Weights of a small GPT-style language model, trained from scratch on English Wikipedia.
Size: 12 layers, 6 heads of 32, MLP 960 GELU.
Architecture: rotary positions, no biases in attention or MLP, untied embeddings.
Training: a variant of Muon for these matrices, 377M tokens.
MLP neurons of a small language model. Each row is named by its layer, matrix (up: input weights) and neuron, and shows model dimensions 32-127. Each number is 128 + 24 x the weight over its row's rms, rounded and kept within 0 to 255.
After each neuron's rows, "fires on" lists the tokens most often at its 100 highest values on Wikipedia text that the model never trained on.

L2.up503 [112 133 113 153 136  98 129 121 127 137 128 110 102 101 152 140 135 119 134 144  86 158 144 126 156 127 115 125 113 122 120 151 128 152 105 154 127 133  77  99 125 111 161 126 120  87 139 117 128 135 119 158  64 165 174 114 136 116 140 121 128 142 146 138 141  96 185 109 136  93 135 131 176 150 151 141 119 114 114 139 125 115 177 143  97 131  90 146 129 128 106 123 166  90 148 166]
fires on: " having", "ed", " written", "ov", "ib", "ible"

L3.up728 [135 156 110 164  63 145  97  95 147 131 127 105 160 124 133  90 117 127 137 160 123 123 127  82 122 102  96  91 101 129  97 106 106 145 141 117 161  99 174 120 126 147  90 130 127 127 104 152 120  93 133 143 160 104  75 115 150 170 139 129 141 134 120 100 111  59 109 152 201 128 127 143 133 113 126 103 137 157 120 125 110 131 152 133 119 128 125 160 141  98 151 116 151 124 147 156]
fires on: "s", "al", "st", "able"

L3.up886 [127 135 105 158 164 114 142 145 157 150 197 145 183 132 135 178 136 170  95 150  81  71  69 102 133 115 107 106 119 162 111 106 127 138 111 115 113 121 141 127  97 146 114 118 153 142 169  92 149 101 150 113 134 106 138 127 164 141 141 180  95 140 173 201 151 166 138 108 146 128 148 103 118 142 112  84 138 139  79 132 141 165 128 147 142 118 125 131 141 124 118 131  91 132 136 131]
fires on: "ul", "it", "k", "di", "g"

L3.up758 [125 197 114 150 148 173 117 169 116 157 151 156 139 142 151  87 122 158 134 136 150 124 151 100 128 134 122 173 162 132  95 167 117 132 120 139 128 149 131 168 162 109 131 148 153 150 156 103 134 125 108 146 132 138 158  55 134 133 107  81 142 169 135 121 152 144 150 121 112 181 100 123 120 153 119 150 146 104 129 125 113 146 157  97 142 161  95 103 148 142  85  83 116 133 117 154]
fires on: "t", " Men", "n", "ang", "ish", " children"

L9.up868 [144 141 116 143 128 151 128  96 104 139 122 135 112 133 130 108 153 111  99  96 157  81 138 130  68 138 107 119 135 116 104 103 127 139 135 115 145 119 125 135  58 113 169 129 117 153 147 135 125 124 147 175 170 109 143 123 129 112 147 110 108  83 131 101 156 163 146 138 116 121 123 138  89  95 106  91 124 107 139  80  92 108 125 126 166 127 156 133 154 186 167 144 107 131 111  93]
fires on: " \"", "pe", "e", " ", "0"

L3.up630 [114 145 115 115 154  95 140 139 130 134 160 104 166 157 101 116 148 103 113 133  98 187 146 127 195 185 104 104 146 158  95 121 147 151 147 105  93 151  82  91  88 141 118 145 135 154 116 147  82 116 102 105 158 108 140 105 143  85 155 121 114 105 145 105 149 122 131 139 148  73 138 127 147 134  80 159 149 139  71 113  87  98 171 126 140  98 158 103 136 120 138 163 107 100 150 128]
fires on: "rich", " best", "R", " properties", "Current", " (#"

L3.up603 [163 145 132 197 121 136 126 161 132 134 129 104 166 111 101 144 127 181  58 166 152 162 103 111 149 154 100 103 140 130 150 137 132 104 179  84 126 133 126 127 137 134 119 149 151 120 107 125  69 114 138 159 107 169 178 132 141 131 132 131  85  97  88 144 105 132 137 132 111 136 131 133 161 111 147 118 138 127 131  85 144 147 120 130  80 135 179  96 135 153 132 114 143 120 113 126]
fires on: "'", "ative", "’"

L5.up356 [129 134  97 142 118 100 122 144 161 109 145  94 149 122 165 165 128 112 105 151 121 168 110 139 129 112 122 113 116 105  98 159 138 135 162  78 148 164 141  99 149  88 138 129  95 142  88 125 101 168 161 110  96 147 150 167 124  99 120 154 132 117 150 132  82 110 144 113 162 130 149 107 154 134 139 137 140 131 128 121 136 116 139 106 145  71 119  90 107 132 115 109 120 116 129 121]
fires on: " (", "\n", " |", " \"", ":"

L8.up906 [114  92 108 129 144 128 119 154 213 120 116 106 123 131 139 125 115  97  89 123 110 145 132 117 113 147 134 134 161 149 148  99 135 156 157 152 113 103 165  80 126 107 147  93  94 176 126 149 119 128 112 159 145  79 125 131 114 125  80  96 151 149 149 107  84 156 118 144 104 136 140 123 122 118 120  92 129 152 100 141 120 126 107 127 143 167 148 115 144 130 148 132 136 177 136  96]
fires on: " and", ",", "no", "0", "|---|"

L2.up662 [105 143 107 132 121 148 130 166 102 126 160  97 122 119  77 143 155 119 111 159 110 158 174 140 131 155 106 110 121  76  95 104 144 120 163 148 120 148 115 128  95  91 107 156  95 160 145 113 127 171 176 122 151 129 153 146 102 149 131 138 108 135  90 105 120 120 144 107 127 118 152 134 175 109 143 119 110 116 120 133 111 120 137 141 130 156 151  85 119 117 161 123 121 150 138 135]
fires on: "et", "ment", "res", "r", "vers", "e"

L8.up474 [142 148 108 140  89 143 163 137  78 137 153 115  92 139 131 135 122 140 138 110 111 126 127 138 119  93  87 150 161  85 151  95 147 158 126 170 110 148 120 100 149 108 130 121 109 162  81 124 146 148 144 125  79 108 131 140 128 118 122 107 156 130 162 111 135 144 122 181 109 115 163 123  98 144 120 168 110 100 153 115 127 121 101 119 112 159 172 145 130 113 140 117  87 130 119 127]
fires on: ".", " at", " mi", "op"

L2.up182 [121 137 110 140  85  99 109 165 145 105 157 128 102 125 146 157 168 127 187 129  81 119 131 109  93 137 142 106 151 122 133 110 113 128 146 138 147 135 149  92  67 138 179 140 112 118 127 114 153 120 135 130 153 128 157  75 136 141 148 143 189 119 155 114  95 129 130 136 187 130 119 123 131 134  87 119 161 111 103 121 158 120  78 126 143  98 130 161 151 112 154 149 153  84 134 134]
fires on: "u", "a", "o", "it", "less", " So"

L3.up436 [132 141 114 135 125 140 134 111  55 159 146 132 149 177 114 143 132 151 137 157 125 132 124 135 139 129 123 129 124  84  99  88 123 113 120 120 108 132 120 136 104 116 143 125 147  96 137 153 105 121 145  93 114 160 132 132  92 161 135 127 105 132 105 118 143 109 124 125 119 147 105 123 126  78  96 164 119 157 116 112  82 177 119 175 139 102 130  92 122 120 128 127 134 108  93 129]
fires on: "s", "n", "en", "ren", "r", "sen"

L3.up735 [158 118 124 154  88  94 128 149 154 120 165 103 158 147  53 117  87 119 140 138 139 121 128 120 100 117 141 108 117 127  83 179 123 162 136 160 167 183 109 142 116 129 116 129 129 133 102 118 118 139 127 146 158 181 194 150 128 110 114 139 115 189 105 142 100 111 127 156 117 157 108 161 153 137  97 104 119 122 144 103 128 112 140 121 113 129 137  92 117 144 104 107 149 129 116 148]
fires on: "^{", " +", "–", " —", "_{", " ="

L3.up295 [115 138 101  99 117 116 155 108 126 116 116  83 125 100 109 180 109 127 110 121  92 137 120  89 119 107  88 156 126 135 133  92 131 140 132 141  95 181 111 123 115 120  79 108 139 117 130 142 119 151 127 123 155 125  93 125 115 172 144 151 122 125 129 104 213 151 141 148 151 142 128  73 127 117 115 117 147 170 152 136 144 148 136 158  86  96 102 140 104 142 117 114 136  89 134 100]
fires on: " Ho", "g", "m"

L9.up722 [106 138 141 155 105 127 167 121 158  90 132 115  95 121 126 148 135 160 143 125 153 120 126 145 170 105 143 177 132 135 134  89 119 164  95 125 131 155 174 137 134 165 108  82 166 103 107 136 130 152 104 137 115 113  93 104 131  96  86 110 141 138  83 101 112 110  95 120 120 130 129 127 117 122 123 136 179 107 163  99 131 120 118 125 115 142 103  91 147 124 110 143 139  93 124 109]
fires on: "0", " a", " |", "9", "n"

L9.up491 [114 137 151 105 129 100 177 152  71 100 136 123 174 106 176 136 150 157 151 155 118 103 110 134 149 160 163 147 132 119 104 102 106 133 122 127 132 151 112 153 126 142 159 133 144 131 180 117 139 139 145 118 166 142 135 109 147 123 103 134 138 156 144 117 130 116 119  97 144 114 157 148 174 136 163 162 106 157 136 166 143 151 139 128  94 142 115 152 125 103 126 170 146 123 134 115]
fires on: " ", "L", "F", "\n", "3"

L9.up28 [171  96 113 198 139 155 113 133 108 122 116 117 131 113 129 148 102 130  98 130 107 137 153 130 131 110  61 117 175 158 110 143 125 182 156 159 123 101 145 148  91 124 103 123 118  74 148 145 128  97 104 144 137 154 142 145 118 107 126 111 123 113 147 109 123 108 137 157 113 139 133 123  98 159 124 116  80 121  92 124  72 124 114  94 128 112 134  71 147 106 107 185 108 146 123 152]
fires on: " was", " ", " is", " re", " a", " in"

L3.up268 [112 148 135 153  89 119 158 140 116 155 106  97 139 102 136 155 109 141 129 118 132 132 114 161 138 115 118 121 117 160 129 124  93  84 133 113 158  95 138 143 128 129 121  83 102  91 137 122 116 145 147  98  73  91 115 132 110 167 169 133 172 115  94 115 122 108 108  88 109 136  93 114 120 132 101  99 137 154  81 136 117 118  97 101 112 126 118 136 118 134 155 172 144 135  88 160]
fires on: "s", "er", "we", "to"

L9.up568 [ 71 179 131 133 115 134 110 118 130 123 132 124 163 125 122 143 132 169 142 104 115 126 135 164 127 107 129 138 129 130 129 104 130 152 119 113 138 128  98 111 148 112 108 133 141 128 131 135 152 111 113 139 122 138 127 217 187 117 144  86 143 130 122 118 130 151 115 156 161 168 102 126 140  92 112 144  88 116 130 118 157 141 162  91 139 107 129  86  99 117 121 142 115 113 115 124]
fires on: " of", " after", "ing", " to", ":", " during"

L8.up233 [126 110 115 107 137 115 107 105 113 131 127  88 167  93 141 140 153 107  94 135  98  84 115 103  99 126 113 121 157 132 102 124 119 143 144 131 106 107 143 110 134 108 139 142  99 116  85 112 133 179 145 152 173  86 144 121 173 108 141 129 123 122 145 162  91  90 125 122  97 136 139  77 133 112 122 143  99 123 132  93 119  89 142 165 129 115 104 165 163 112  92 194 126 117 130 101]
fires on: " ", " on", " On"

L5.up609 [124 143 122 117 101 142  85 135 117 111 157 127 110 135 155 146 115 128 126 124 161 131 128 141 162 105 135 131 133 142  92 165 135 141 144 111 146 165 163 141 163 103 140 127 135 130 136 106 116  90 150 100 141 139 144 131 115 106 161 167 117  70 122 138  77 115 109  87 138 140 103  98 151 131 126 158 101 119 124 124 175 119 150 107 133 141  98  96  87  88 109  99 128 116 138 161]
fires on: " (", " Cre", " Com"

L3.up765 [142 146 125 149 134 116 188 130 101 118 131 115  90  77 145 137 137  70 137 132 121 130 117  98 134  83 142 139 154 121 136 107 107 144 131 156 138 126 120 124 116 141 133 107 104 102 154 138 141 130 108 155 122 142 130 140 123 196 122  63 119 114 143 179 185 110 135 144  93 136 169 106 125 146 143 139 138  72 144 128 170 181 121 181 131 102 104 134 112 134 145 114 160 150 139 140]
fires on: " O", "h", "e", "u", "-", "s"

L3.up239 [143 118 102 142 133 114 209 129 123 104 134 104 134  97 133 197 150 137 153 145  92 123 112 137 148 114 159 130 142 113 152 106  86 136 135 142 131 121 135 128  83 146 114 135 131 158 152 119 143 140 115 113 124 127 130 140 117 104 138 108  96  77 128 141 120 156 166 143 175 163 121 133 125 184 105 113 173 107 136 100 174 145 153 108 105 121  86 136 125 142 125 125 115 113 119 117]
fires on: "o", " Ni", "u", "ato", "e"

L9.up186 [131 114 140 159 112 122  85  87 155 110 172  92 116 168 113 141 130 113  99 136 111 138 124 173 127 127 138 116 167 116 140  95 118 108 157 138 126 160 126 138 105 140 123  92 131 103 123 113 132 156  95 135 120 157 110 108 166 130 121  68 154 115  93 125 161 110  86 106 137 173 127 118 161 108 127 113  94 108 117 116 151 124 180 100 116 146 133 158 125 156 115 102 109 128 139 105]
fires on: " ", "1", " a", "3", "0"

L2.up2 [174 103 165 175 130 141 122 110 164  50 116 115 120 120 116 157 123 112 105 124 128 167 152 145 134  98 131 169 160 170 148 109 109 126 136 139 110 150 160 135 119 119 120 150 155 120 154 113 130 153 113 148 121 117  85 168  97 182 116 104 115 150 130 146 158 165 134 112 179 140 132 110 124 123 109 148 152 142 144 150 179 152 154  96  93 107 138 137 103  96 125 101 149 177 109 111]
fires on: " Ho", "bi", "mi", "di"

L9.up863 [112 143 120 164 121 110 122 140 137 118 110 130 129 151 151 155  64 154 126 143 121 158 117  77 154 111  82 116 111 122 123  96 142 108 121 103 127 161 128 142 143 125 114 175  96 127 143 119 151 129 101 133 114 150 156 148 105 119 139 161 144 114 133 126 111 141 127  56 101 125 119 147 108 134 146 133 135  98 122  85 152 133 111  95 128 106 126 125 125 134 125 147 144 143 128 110]
fires on: " "

L9.up518 [138 148 119 141  96 127 154 148 132  75 115  93 142 126 139 131 126 111 118 112 130 137 125 150 149 138 166 148 166 149 110 131 168 124 129 103 121 120 163 162  72 129 160 112 116  91 161 116 153 129 139 110 159 145 143  90 137  73 127 144  81 167 171 112 134 106 108  93 127 130 119  95 122 125 130 145 126 111 103  94 143 133 142 128 115  99 122 134 135 154 150 125 138 116  95 148]
fires on: " ", " the", " A"

L5.up577 [125  89 106 123 105 142 137 106 113 117 167 128 120 143 171  97 137 162 131 100 122 102 173 152 121 131 111 124 134 147  98 130 118 147 133  98 109 159 121 110  76 104 167 149 123 105 106 145 141 103 127  96  76 106 145 142 107 144 113  87 140 131 144  75 145  97 107 136 128 136 139  91 135 133 118  98 132  93  96 111 140 141 113 144 174 199 181 153 170 117 149 126  94 136 111 131]
fires on: "9", "s", "in", "e", "pe", "u"

L5.up146 [127 111  96 118 159 136 156 151 125 140 134 136 108 121 142 130 110 110  95 126 174  83 125 123 123 163 105 132 140 155  69 136 128 111 159 179 150 126 142 164 109 123 116 117 128 108 149 131 166  87 121 138 133 148 117  83 135 106 143  89 132 159 132 127 108 140  87 117 115 164  62 104 104 132 148 157 131 146  63 128 127 149 158 141 177  94 134  51 111 144 113  86 116 129 141 127]
fires on: "-", "t", "n", "r", "h", " J"

L5.up951 [ 85 106 116 123 109 156  68 125 118 144 115 146 138  94 122  98 123 138  79 142 135 127 110 124 167 168  66 145 157 146 153 136 132 175 133 143 125 114 133  88  86 100  95 176 112 114  81 127 186 134 141 139 140 138 132 127 125 148 127 118 153 152 159 127 143 144  79 173 143 107 148  99 133 163 158 164 112 159 130  75 100 148 139 142 111  71 161 165 148 108  76 178 132 116 138 117]
fires on: " ", " of"

L9.up352 [104 162 117 141 139 145 127 128 143  78 123 171 154 139 134 128  94 155 139 143 123 128 115 124 141 131 111 145 143 100 118 174 126 134 112 128 151 129 115 130 123 116 112 126 137 119 149 115 122 120 114 137 152 147 164 128 106 115 168 145 171 156 102 117 141 144 154  78 147 122 122 134 128 156 139 152 119 164 199 113 136 137 135 146 137  78 141 111  76 130  84 148 160 150  66 160]
fires on: " ", "ly", "clo"

L2.up710 [153 130 134 118 139 130  81 125 144 139 113  80 132 111 166 143  90 133  98  61 136 115 101 111 140 128 116  68 126 152 128 132 133 133 177 102 127 147  81 133 136 137 145 162 168 156 146 166 136 135 148 168 110 165 117 103  73 113 158 133 139 137 102 182 101 100 125 137 137 129 125 110 113 138 105 113 120 139 128  99 145 159 160 119 124 117 164  74 151 135  74 120 115 148 133  78]
fires on: "/", "'", " =", "ot", "age", "t"

L3.up852 [158 131 140 133  88 125 130 143 174 119 172 113 109 126 110  85 148  93 134 137 122 160 113 133 142 129 146 114 142 138 118  85 187 147 112 127 135 154 122 114 132 129 143 119 140 119 121 142 126 138 117 102 163 142 112 127 129 156 128 111 176 118 167 115 115 148 136 102 119 121 111 112  63 116 140 105 100 148 117 153 112 169 159 144 164 138 106 125  84 120  73 142 124  96 106 147]
fires on: "t", " on", "rd"

L8.up137 [117 134 140 126 124 107 127 110 109 126 109 106 167 128 163 150 144 152 134 172 101 128 107 120 116 146  76 123 137 125 136 101 163 130 110 126 134 106 134 165 156 114 130 181 111 166 112 155 104 112 127 161 157  97 133 131 135 135 136 101 143 113 117  99 123 137  94  87 122 141  89 105 132 101 112 117 114 148 146 101 152 126 133 152 143 112 131 147 121  98 132 139 138 166  84 151]
fires on: " "

L5.up49 [134 134 118 162 147 176 111 141 116 139 129  97 129 150 138 139 159 119 132 143 122 131  98 108 122  98 128 158 108 113 119 117 137 183 122 131  76 141 128 134 137  93 125 116 105 113 153 114 119 105 161 157 113  64 145 121 118 103 120  95 101 122 149 124 134 101 139 135 124 145 122 143 153 153 160 147 139  98 133  99  84 158 155 149 186 153 128 140 111 123 138 116 178 157 164 161]
fires on: "–", "res", "es", " an", " to", " as"

L3.up671 [129 176 116 115 103 125 100 105  66 127  98 112 147 119 101 149 167 136 126 108 109 126  94 160 110  64 130 116 142 138 128 114  89 136  93 158 152 158 100  82 137 117 138 123 157 187 132 104  98 123  95 164 110 108 108 173 119 127 124 131 136 145 122  95  94 117  67 153 132 134 101 125 106 104 116  96 124  78  96 148 126 115 117 105 134  67 126 141 171 112 104  69 144 137 135 135]
fires on: "-", "s", "ş", "der", "k"

L3.up949 [106 132 132 113  76 148 127 144 123 135 130 165 151 137 130 138 101 144 132 131 147 151 127 122  93 151 112 118 130 131 142 162 147 147 111 148  88 128 137  85  85 164 101 152 135 112 103 153  93 119 165 125  83 105 105 128  74 131 111  77 148 155 124 117 132 140 163 126 114 168 106  97 113 142 131  77 136 101 115 135 111  99 119 108 126 134 113 158 108 104  98 128 109 151 134  91]
fires on: "e", "z", "s", "ne", "is"

L3.up474 [179 134 151 124 120 106 203 140  94 136 131 114 115  83 147 167 151 144 115 142 121 151 119 139 110 123 105 142 112 143 174 139 157 115 129 149 153 126 146 155 102 124 126 134 110 104  85 148 158  62 135 134 132 143 146  56 117 141 137  88 112 119 119  98 178 136 136 111 154 137 130 141 149  91  73 122 163  98 112 111 127 132 109 123 112 124 126 193 161 123 126 100 114 107 118 135]
fires on: "ach", " Ya", " Y", " My", "th", "ch"

L9.up348 [156 120 114  82  79  82  81 126 121 107 138 126 106 112 102 106 106 104 101 134 117 108 163 125 146 124  91 168 134 118 106  78  99 127 123 110 165 151 133 108 108 149 123 152  78  96 135 161 127 166 145 153 112 140 102 123 124 116 134 143 134  98 124 127 153  97 135  78 134 109 140 153 104 116 148 142 131 122 127 117 169 130  89 152 153 143 165 122 112 160 104 153 170 177  70 140]
fires on: "2", " ", "3", "9"

L3.up808 [138 121 142 100 120 107 133 141 119 110 155 115 145 120 114 110 158 123 173 117 143 103 148 117 123 141 118 123 167 111 173 167 180 120 124 140 162 148 132 119 171  86 138  99 103 131 125 137 110 133 120 140 107 140 110 113 104 128 138  91 148 111 162 119 101 125 149 121 102 117 149 130 125  79 108 129 132 103 204 131 135 161 143 138 109 141 122 107  75 138 123 142 108 108 125 113]
fires on: " in", ".", "5", "9", " on", "f"

L2.up220 [119 121 131 144 104 149 136 113 106 137 149 123 147 177 121 166 129 134 119 160 172  85 190 108 107  89 149 107 141 112 141 140 166 144 143 157 148 109 104 151 154 158 100 182 132 130 158 129 148 124 110 151 108 134 119 121 108 144 135 158  70 120  69 117 128 131 128 133  99 113 128 145 110 165 112  86 113  93 105 116 114 134 126 169 144 142 147 112  88 116  92 106 121 127 115 138]
fires on: "9", "8", " Bank", " Institute", " University", " League"

L9.up166 [ 92  82 151 156 123  97 137 157 184 105 116 154 131 125 104 123 141 148 134 145 122 120 104 105 159 131  93 182 117 152 112 164 107 121 127 141 120 113 124  89 107 114 109 120 133 122 128 132 140 155 137 112 119 142 135 126 122 102 131 141 157 128 104 141 147 142  98 141 154 144 148 124 102 104 171 139 150 128 108 139 140 163 120 104  98 152 125 116 147 108 112 110 144 110 162 125]
fires on: " a", " to", "ly", " be", " re", " and"

L8.up845 [190 122 153 143  98 136 173 136 148 101 196 142 127 108 117 107 152 137 114 142 136 120  66 167  80 101 136 113 124 128 145 109 159 119 154  92 151 132 174 163 153 113 114  98 145 118 108  88 105 105 190 113 148 126 130 117 175 160 147 128  98 157 145 120 109 120 117  91 128 146 121 114 145 130 118 152 139 166 125 110 112 140 129 139 119 131 125 101 116 146 134 144  90 147 115 138]
fires on: "0", " on", " re", "di", " with", "1"

L3.up143 [173 149  72 151  97 135 136 129 122 137 131  91 149 142 104 171 136 145 122 137 114 153 128 151 138  96 133  95 133 130 129 137 139 138 118 135 140 176  70  91 120 134 109 131 141 126 164 131 128 127 101 153 122 105 143 127 143 126 140 185 131 156 113  96  95 105 116 147 108 115 109 106 116 121 117  88 141 128 133 153 116 136 123  55 132  86 134 150 199 151  96 132  86 130 159 173]
fires on: "-", " /", "s", "]", "S"

L8.up31 [131 109  93 161 100 160 111 134 142 100 122 133 128 101 162 143 128 111 119 134 131 129 112 139 162  85 145 126 100 136  86  94 162 155 123 112 107 102 155 113 123 100  93 135 123  84 140 108 166 123 148 134 135 122 137 127 131 130 114 167 140  92 120 128  67 110 159  96 166 132 164 110  86 149 134  83 132 153  85 107  74 107 130 145  89  87 159 116 117 133 144 127 125 105  90 138]
fires on: "s", "0", " |", "2", "ed"

L8.up735 [ 69 117 132  83 138 136 119 121 147 116 159 108 146 111  72 156 127 137 146 179 122 131  98 114 127 111 114 137  86 151 122 111 101 146 117 134 155 132 104 125 105 135 145 130 121 139 107 145 160 132 114 139 159 129 104 124 142 118 131 114 112 103 128 209 106 198 119 110 119 127 135 155 106  91 108 113 165 189  82 132  99 104 110 135 116 160 142 102 130 110 101 128 135 195 172  89]
fires on: " and", " a", ",", " (", ";"

L2.up645 [188 111 144 138 138 125 140 179 136 141 117 125 119 155 139 113 179 124  98 149 133 171 134 125 145  98 118  91 148 133 156 135 152 103 157 136 130  99 182 124 145 106 109 113 142 138 145  88 115 121 108 114 107 161 151 147 142  94 114 152 108 128 112 128 117  80 121 127 114 164  94 130 135 124 142 136 124 107 124 168 119 167 127 167  97 114 121 155 137 156 110 148 143 134 136 184]
fires on: "'", "-", "ting", " |", "ugh"

L5.up623 [ 93 112 129 138 152 143 107 183 134 121 177  99 129 146 155 159 108 110 144 157 134  83  89 118  96  81 125 168 154 104 133 113 100 160 124 145 136 153 154 162 128  98 121 115 102 111 149 127 130 136 137 115 118 147 102 106 106 136 151  81 154 129 138 144 173 138  72 126 126 129 160 107  95 157  79 152 180 162 118 107 113 147 146 143 149 132 115 115 133 101 142 107  99 162 139 143]
fires on: " N", "t", " of", "f", "n"

L9.up71 [111 142 137 101 132 169 123  90 114 128 158 134 110 141 129 148 105 170 120 145 157 138 134 105  98  97  97 121 144 194 118 124 158 181  78 137 163 116 106 145 172 110 131 153 145 127 111 178 147 131 155 135  90 107 150 148 161 142 132 173  83  63 113 118  96 115 130 128 141 139 125 139 138 103  95  99 124 112 114 187 119 106 118 115 119 159 101  81 109 110 136 116 131 143 109 138]
fires on: " to", " ", "1", " (", " born"

L9.up191 [140 100  81 158 140 143 155 156 116 174 124 107 123 165 100 165 146 152 175 101 151 110 120  71 111  93 159 103 143 125 119 140 126  73 120 145 119  99 158 101 135 131 119 154 143 114 127 101 109  96 120  93 101 156 116 130 181 161 108 112  98 156 106 102  98 123 101 137 106  97 119 151 128 137 171  90 143 116 137 142 156 122 126 165 117 184 108 128 108 174 147 104 110 131 114 107]
fires on: ",", "8", "9", "4", " that", "1"

L2.up285 [146 116 115 153 127 120 126 132 152 121 143 130 128 102 157 141 166 123 105 146  98 159 180 126 153 118 121 118  99 112 121 157 145 177 131 124  91 125  86 117 122 133 118 101 139 133 135 107 143 138 158 147 105 159 182 118 128 147 149 105 110 132 145 129 133 121 152 120 140 118 143 134 162 146 144 133 109 136 115 116 139 134 194 147 100 125  91 140 135 112 120 141 168  95 121 189]
fires on: "ov", "ed", "sky", "hi", "ev"

L3.up714 [ 98 118 156 123 123 140 105 100 108 126 126 125 162 122 111 111  94 188  94  97 117 160 143 111  93 141 111 141 144 125  93 126  93 104 152 125 126 137  96 110 189 129 141 105 154 103 138 122 105 114  63 131 119  88 171 171 138 143 134 160 152 122 103 116 101 138 157 128 127  99 134 125 133 108  99 145 105  96 110 116 116  96 138 128 127  95 105 102 141 135 117 129 136 129 165 110]
fires on: ",", ":", " of", "len", "="

L3.up741 [116 101  95 160 101 155 145 150 122 116 140 107 129 143  95 114 125 140 110 160  89 140 145 152 142 113  99 118 128  89 108 175 127 146 114 138 129 102 174 119 106 109 105 114 117 120  86 118 138 125  73  89  87 122 177 102 146 104 123 154  83 148  93 134 155 138 132 121 155 103 144 149 174  83 163 111 123 150 131 132 136 126 128 117 147 143 137  89 162  77 114 123 110 105 137 147]
fires on: "e", "s", " /", "le", "et"

L3.up729 [143 153 200 134  95 128 136 144 142 132  90  71 131 122  88 136 129 100 132 138 173 140 122 143 153 135 140 107 141  60 132 104 131 116 134 134 156 123 156 159 128 130 145  99 169 134  87  90 131  98 106 109 126 143  95  93 148 107 125  78  98 170 101 132 110 109 156 137 125 125  93 112 152  78 152 140 132 142 126 144 149 106 140 107 118  94 167 127 156 113 146 141 141 133 121 130]
fires on: "0", "5", "1", "3", "w"

L9.up79 [126 100 133 104  76 147 120 151 130 116 116 140 128 165 139 131 100 123 101  97 134 127 112 102 122 121 122 116 145 145  63 109 125 121 135 125 121  92 143 149  94 133 137 111 143 137 156 103 129 164 155 160 153 146 144 143 107 142 112 162 111 112 104 113  96 120 140 109 133 172 131 165 103 119 141 118 174 123 123 107  80  64 102 147 174 129 113 162 114 169  85 131 133 134 112 120]
fires on: "s", ".", "'", "2"

L3.up236 [150 138 119 129 125 151 115 120 152 119 117 126 164 145 140 174 124 125 114 130 159  72 113  86 122 126 116  92 127 125 148 101 100 125 134 137 145 111 113 139 130 152 129 143 137 105  99  78 150 100 113 130 126 112  83 117 196 136 148  90 142 175 120 119  94 143 142 171 141  84 130 149 122 132 129  86 183 145 136 163 176 148  98 116 134 132 120  94 135 147 179  78  88 142 146 128]
fires on: "3", "'", " due", "–", "tu", "1"

L9.up532 [144 166 126 146  73 132  98 125 125 105 127 165 134 126 157  93 132 189 137 139 100 121 118  91 123 149 130 158 124 132 140 132 133 144 146 167 134  98 157 116 111  82  95 148 170 123 120 147 185 119 151 104 144 129 192  89 162 119 141 147 119 117 109 110 106 126  98 112  83 115 132 115 110 148 106 150 146 126 122 142 103 130 115 126 134  86 114 124 156 144 129  93 132 131 129 133]
fires on: " con", "|", " Con", "ci", " ", "0"

L3.up533 [142 127 129  85 112 175 135 107 156 136 104 143  95 132 141 116  84  99 121 185 136 119 133 146 144  94 152 155 107 158 124 113 135  93 118 147 141 129 139 148 160  97 141 119 127 106 136  70 150 175 133 134 125  77 104 120 123 117 139 150 141 145 121 116 137  93  75 132 136 125  65 115 114 125 111 152 124 122 115 134 120 123 131 163 161  89 157 124 131 122 127 171 204 137 132 159]
fires on: "-", "–", "s", " to", " |", "er"